{"n_layer": 13, "d_model": 512, "n_head": 6, "n_kv_head": 6, "head_dim": 64, "d_mlp": 1344, "vocab_size": 15675, "activation": "geglu", "norm": "rmsnorm", "norm_place": "pre", "norm_eps": 1e-05, "positions": "rope", "rope_base": 10000.0, "rope_fraction": 1.0, "qk_norm": false, "attn_scale": 0.125, "bias": "none", "tie_embeddings": true, "parallel_block": false, "init": "normal", "init_std_qkv": 0.0218, "init_std_o": 0.0, "init_std_up": 0.0218, "init_std_down": 0.0, "optimizer": "adamw", "lr": 0.00105, "beta1": 0.9, "beta2": 0.99, "weight_decay": 0.31, "lr_head": 0.00925, "grad_clip": 0.5, "warmup_steps": 335, "schedule": "wsd", "decay_fraction": 0.792, "decay_shape": "linear", "final_lr_fraction": 0.1, "batch_tokens": 131072, "seq_len": 2048, "doc_mask": true, "z_loss": 1e-05, "train_tokens": 732500000, "steps": 5589, "dataset": "wikipedia_en"}
MLP neurons of a small language model. Each row is named by its layer, matrix (down: output weights) and neuron, and shows model dimensions 357-484. Each number is 500 + 50 x the weight over its row's rms, rounded and kept within 0 to 999. Numbers have three digits each. A neuron's up and down rows have the sign that makes its largest values positive.
A block is one neuron, or neurons of one layer that tend to fire together. After each block is what it responds to, as a language model described it from the Wikipedia text at the highest values.

L5.down77:571504595475393472452570600498576468382536457534522548568551477416411519454531511574580548459506575461516588518530509556427513562489435611415563470533495467451460493433528421657519474498444518510565494595503520533481451497521537492507503453570524457485522418528470571556517560486503510527478528482459487553415515481521498438418518644427568469519566609508468546557471591549496491511507
L5.down349:571521470577557554483531501498541550579502511434522547519487561487478545461482505528485477508498550473517439520449484481525522483421535506498575515463511442411395491474433535454433480524495512553490516617579487463622355501472540436430406500453454466530579552511461588503463499456571479475481597488422563508492581399465426457418530505393501489501456494486418524492530546526566578517483
L5.down596:522584458423517426465552380548533453636549468496494458439487471541503534401561501445559406442461552516524521504524570568497540530563500488470479507505447477464536491598486501508452466490519553483453438539562519509474549545541559405428531511536450512558544561468459515490637460442536511440507513485479525483492543479579450534515484503453544413464549458540464546489514507475408519552634
L5.down718:481470445433473538538568559473534537449604496505532581485548506541506505467478537457554516488517503545501597474442529420497491500403471579488562562555481535529509484493571437563499408450557487445424567494602653524542509479505489459467528433488470518459523533551466550579476548505510449511507519510463472454495564520417530499475472570473549455503499522509496473414473479489552596537516
L5.down830:519486521573550557432530547506497568543568536449464516460562432506550509445503468451523519496514453505537572589527496563558464447465535492514579497522517452496497506487536535585624448510417447554465502444531531561408516501537467424553473474478543402523439562507508476517507468528506536524368550496466553561613485501602515493511534566449524498502507479597420639415507523547593504482520
L5.down950:524438474534505482430494566540552537582541478558560450479498422626466571511482421517592512442398449516421470421590477499470502493518395468502535439499486505527420545528517524529496429576520532444511435504535500499496438483484567470494535604473497471465435580507580449573472563493529475529451528433539485485561509492452582552512495556430575478490526525501545501420436514469488488569586
L5.down1157:493506572431568531456546436474555424469478420556565505509484488332460494482487515411499607526492549596546485404592526534446569626388459561506559396566581476484519441487503494473518501533477494524466483622464453464515572490516472483438516497553550607487510519488531485494474405529405509457513493420446530428501522497495585507556481503452488430549507495567505506458490538535414545449603
L5.down1284:604571566595427519552520454594579418452523522506560557453550468446322499422531448486521476452468484573508544472476479534446525497398499528455467461526542410537547506458494476507537448462509501570560387605481487439498529483371556455471570505481408469529468465494462480468533555581505409501455556478472508416465551529422555532491501580514523472529517550607606516490508453501434459494496
Responds to: Names and table cells. First token of a person's name after a title or clause-opening phrase (Colonel Henry, designer Willie, Green-lee), plus digit and pipe cells in Wikipedia tables.

L9.down351:497520580635475491517535539466558469471511597501497498484491480455455477526506486636588568477404445481493579492537593535568583527499467522540471427515500646504421513466504602445476512514408521525512453583428525557497497552545565420517524564537518485480469513558429449518386518462529582472397502501579509543410544553582456430517488457484460528442495480429405536570478428485483536507545
L9.down396:455527523567552431459554552463562547559477457515507470540491481484491526605493541598551527568467517510542575416489385473500435501478570571598537493571531442571506589478474475500458509517505544466500432451512531470501521517552446450477408495496550498508492462440502481476494587533521494495586572548537459594553566485462492457551480488561497435521483514514527479395450434538480478546488
L9.down411:408457453521501502453498544487600454447487474518452542560408537464440500309483496414523508444528553504479434478616425468554488453508475464480553532534478565476526494508514532526511535495590477474562414408508514504441504512562468538453499367546503495496470525488409552502492471558487591405521407454502488416474523573541479580427550616506555446587496523484490557511626532422510619422505
L9.down599:443471509489504520441598489455558489528476531547515516533535487455426505628436475470474463578510516549415500372400415449476515570517465553409501515501475555508440473398348481325573505395570477511479451547666470460380581480496414446441488481519394488467493509517426644460495365484429572420524435498459551483441521603484499502551564623491497524559575519533487468458487477539417540557542
L9.down726:529495448516535543509477474566555472546458517423441586531504483537451606603491540497498499524552383567521444450485518434503531496472529515451494488514473451576586463512543501541529527454509555618499472447542460527419450459634561479465457480538501547437506507491567503471438504480593551465585440426435483550479580424486499531541532500559454449554509541522548419647428586436443588464560
L9.down733:511466539493491457567547445512471588424479501483469508508612381503519508403469460584555661536486539399412530491537414464522552474487567493445451516564519482423467481539520469404471491556545506397491487444595480432532449457472483566504455462602496459520486417498486491517542538453504544508536486475575508507488582512480566498491460448484399544550496521471495530520473476423483483516479
L9.down841:397455507476498571566562502467502446464475529467394537508500486550524489596392543544495568469500504480443408547470377474446448547531532469545517535536501466453477471501403475508500513505556516437509447400566523540417513534547484488401497599488515464546525433503524538478449474494502486444533458439512447541476572558373395460566564586517460493528493557560448435464497483461364555431523
L9.down930:536559459500510525504488481438551478541397396441417488544450564503471444435503480534645500540566512516472466487494457510423475500473555510476428507446472508512572460554395586557496588508519515505450438431465526381425470456454391527447446411476489535548419602446500565512538550401503484514507538537461519469478518427484499494546518438446559502508507459492472529505472484429483439417529
Responds to: Article subject's name. Final token of a person's (or organization's) name when it opens a sentence or paragraph as the subject of biographical text, e.g. Dunn, Miller, Finlay.

L5.down63:467546580520451536454534570508573541588550503537520494531435431457421538445620465525532430417450543508377467475402465571507519442443478498492481584433475562480451540532567387624495374490485500536509458480519567478549493495544525493529480406597550496515509459511498606548422555451471495437604550495487478548541569464461501527467489447570608509510456495511427580459500484539574463601492
L5.down91:457534483468507595519538522497515422471549499426506463512483542503541437519509519483453452505497407439482453453443548478532576377497428610487475501505547487531409501498511497544458522488530535515426467599613498535497503480486578536461557536498507528461471460521509542479453527521472508479433517490511546461500559505393460516511466512529521464454536472519384485471552447537468459509477
L5.down118:438529476453473539444522455517529517484494444452521554541480600427485439490418575554523409485507462453525536438490472529507477453503510530564540479544540529515538487663451596509435508572552504445455496497512573478565519509444409494516550466520562513540472509490382477542442580490477585511374534557453470478491438632423497500498528542477540532490442526519458462525506425469477496540511
L5.down761:469495547501549523504420560605487444516519466506417455466525462549444444574513559495571473519508418541480481490388423457557449440504498464510470434542471482460484513568440518629472518579600502522500469553469519481436412528479458450468427533524495417572476550556550550521516406505440537568595467543519492478520397546462385567490621500478488513499512525485462543590436456510573510566576
L5.down791:519520438554524483434546546432443573428504508513502488515592508393418475570464488553514480534490507497513443474454475471479444535465428430591468440466462513454550454428507417578510499437449474511491481486502524465588551429517571500524551563548567395399426508537459482464436495572489471536441512668538557494526548478513439492488587635547565615554505543556515569422577481597432498538544
L5.down952:475440451484534492523502453538543506499462474511480578540432377561546512439563501507520575456399490553474461477495433511490485440378490403470430522500473563401495525376487455462549524464521439425489528504506468577581483535520531433516482514472534556476464494570526445457576497520484569522453530481466614483524559394446449596547512439557519423503530484535496508483491475478498537554487
L5.down1142:555557467530461483482522531498463471504408518591539534499496573420502433463551483426494464408497535497504514473537508474510530361419474526527538490453569468555468604536519465524578561462482535503548507460517624566524495484508450453481551501474484525607394540446440466470526585453479552480421525502447491518513375621525587483495491522485555420473493445507569404475446456419605482546519
L5.down1254:520485451477502471435472486500498493459452500530434532488487555432494467475495471502413553420514416537565496500548443509516505495479464545511511519479439468527453497503583511553528534473560449496492498572501541402519453485481505466461505445488510410594507519470492461549416537483494431455478581457474548522519559402459479501418414477520545547555628433621459547495497534473569523540505
Responds to: Coordinated modifier conjunctions. Mainly "and", "or" and commas joining two parallel adjectives or nouns before a shared head, as in national and local, social and environmental, two- and four-door; also scattered mid-word pieces and table cells.

L9.down15:553489553488397653377409542451526494454562503508450582471479565530512527507497494566496445536443518501612476489476374458438550562412524497529455508451458528544478501466442535483489506526425518492491510529480555493446476534551539496519564474419508457503471513489510419524549439498507600548571498466494466474505549503507471579512456497477600505477529456570516589467475459458486455537495
L9.down81:541501576459544433422461523442487592610459586475449402526459465403566617688452493553470576482514465463524476497503452529544573514388485608498487471457510476506475479573505499464538343554387460439495549549533536549517497467486463528520478515507447534569491454496499486508540422413476526549458487472512562528450529486490472619386368445416526526464440442440456484517453478550476494538506
L9.down236:571465466432499538550558433499547468520421502510432471614548536443520481454385548433491458451500454418483515590459465470428482456520532497554499457528434422477483512489538515555462435454406518429393470548439490495471512534432541518529488528427559497446538592457534467483485494530508547524460422549459542470512482484429440466483467546589503515431387506607479489474449410492523498489506
L9.down486:611508597393531482532452483492567558533479468498537520568499462570514509543510541534549474541423417465526472445581454516489538566464501504436502445559455440439476537518572445437525449490490591451483537509510542492514430565553506487459475568489484491448419469514522542522432384508456576482424576550576516537611466552415484394474597487559523524510446518498522478503489591493579534458490
L9.down658:561550655507479522486613440394495481497470528542401486506445458516522467524460552504535471469446445477553538485485556520536500465584463521511414539629513516458475417537542492508498509481470633586488515473432428533484483474509571388566477497516588492472430463444554566437434476496523462506583525462589414461463481471436388493531495599429551496514486431503462501492494426464439516465446
L9.down825:506441591509545435443553467452559542512513512424469476454573507523571550525557517483455504602527462511430551436604455555503516512444581528476447552423513548434575531523562527458567465473559548444380555513444420577467536434506455460507527462575486431560522447453562545541479597446538461517506507529521438464375500456464510555556500438488546449554521492525504416647456423482455475541505
L9.down910:424481513521464449485522549560409504531553525463447453480504542599598583532612494530638445574502555453597497508492522516477569524465460505534489514454494394424538544639574510495568518499545525444508509481517538479494524496548470494616585540482513531505451493456522451488633506592506440443616462554502507562501490529481451490526425478504574537482395484456498515472459501500511484518463
L9.down981:431593510411558463524418552423416527488496511470435511467401383501585500454450561586527465431486486482536466525471475613449571574483544483517582420588608566468571527357458480486473571477491483417460533500562465490530475495524453517427467442529533541405480508519447498452426508462461511496526518434436479478489494438501549448563488476436509490449536542545431449448357488483522505567503
Responds to: Coordinating connectives in pairs. Connectives such as and, or, to, and dashes joining two parallel items: ordinals, numbers, names, adjectives ("9th and 10th", "2 to 12", "Zach and Kendall").

L6.down443:424577505498572440440419466545527523487499420526476547448522463452538449424506516492491485495444513452582521559398557580505555539472525583473585536498479461559511420566465529437530454602538482540541525467515500562469540549463483423430605445474506544469535459525442468521495470492468540491451492389522521416586499509488443474423512496486574443504494467600551526509539522504372481516617
Responds to: Name-initial word pieces. Opening word piece of a multi-token proper name that was mentioned earlier and is now named again, often starting a sentence or following the, e.g. War(ped), Bar(aga), Fried(man).

L6.down523:442563413481478550522523525503498490554488511423443490559550539512426537535523582533567445455447431403542528483483436484514520515485501501548554573488427451493484487477515602513476485469592575472462460546489438442398472508507506458513501538463450472492563431519469404495604451549531553457530453533502457518443438541412458450498541549427469458560530529511442404513488491399524485510471
Responds to: List item separators. Commas, semicolons and "and" after a noun in a list of occupations, genres, sports or places, plus some mid-word pieces (Tob-ol-sk, neg-ot-iation).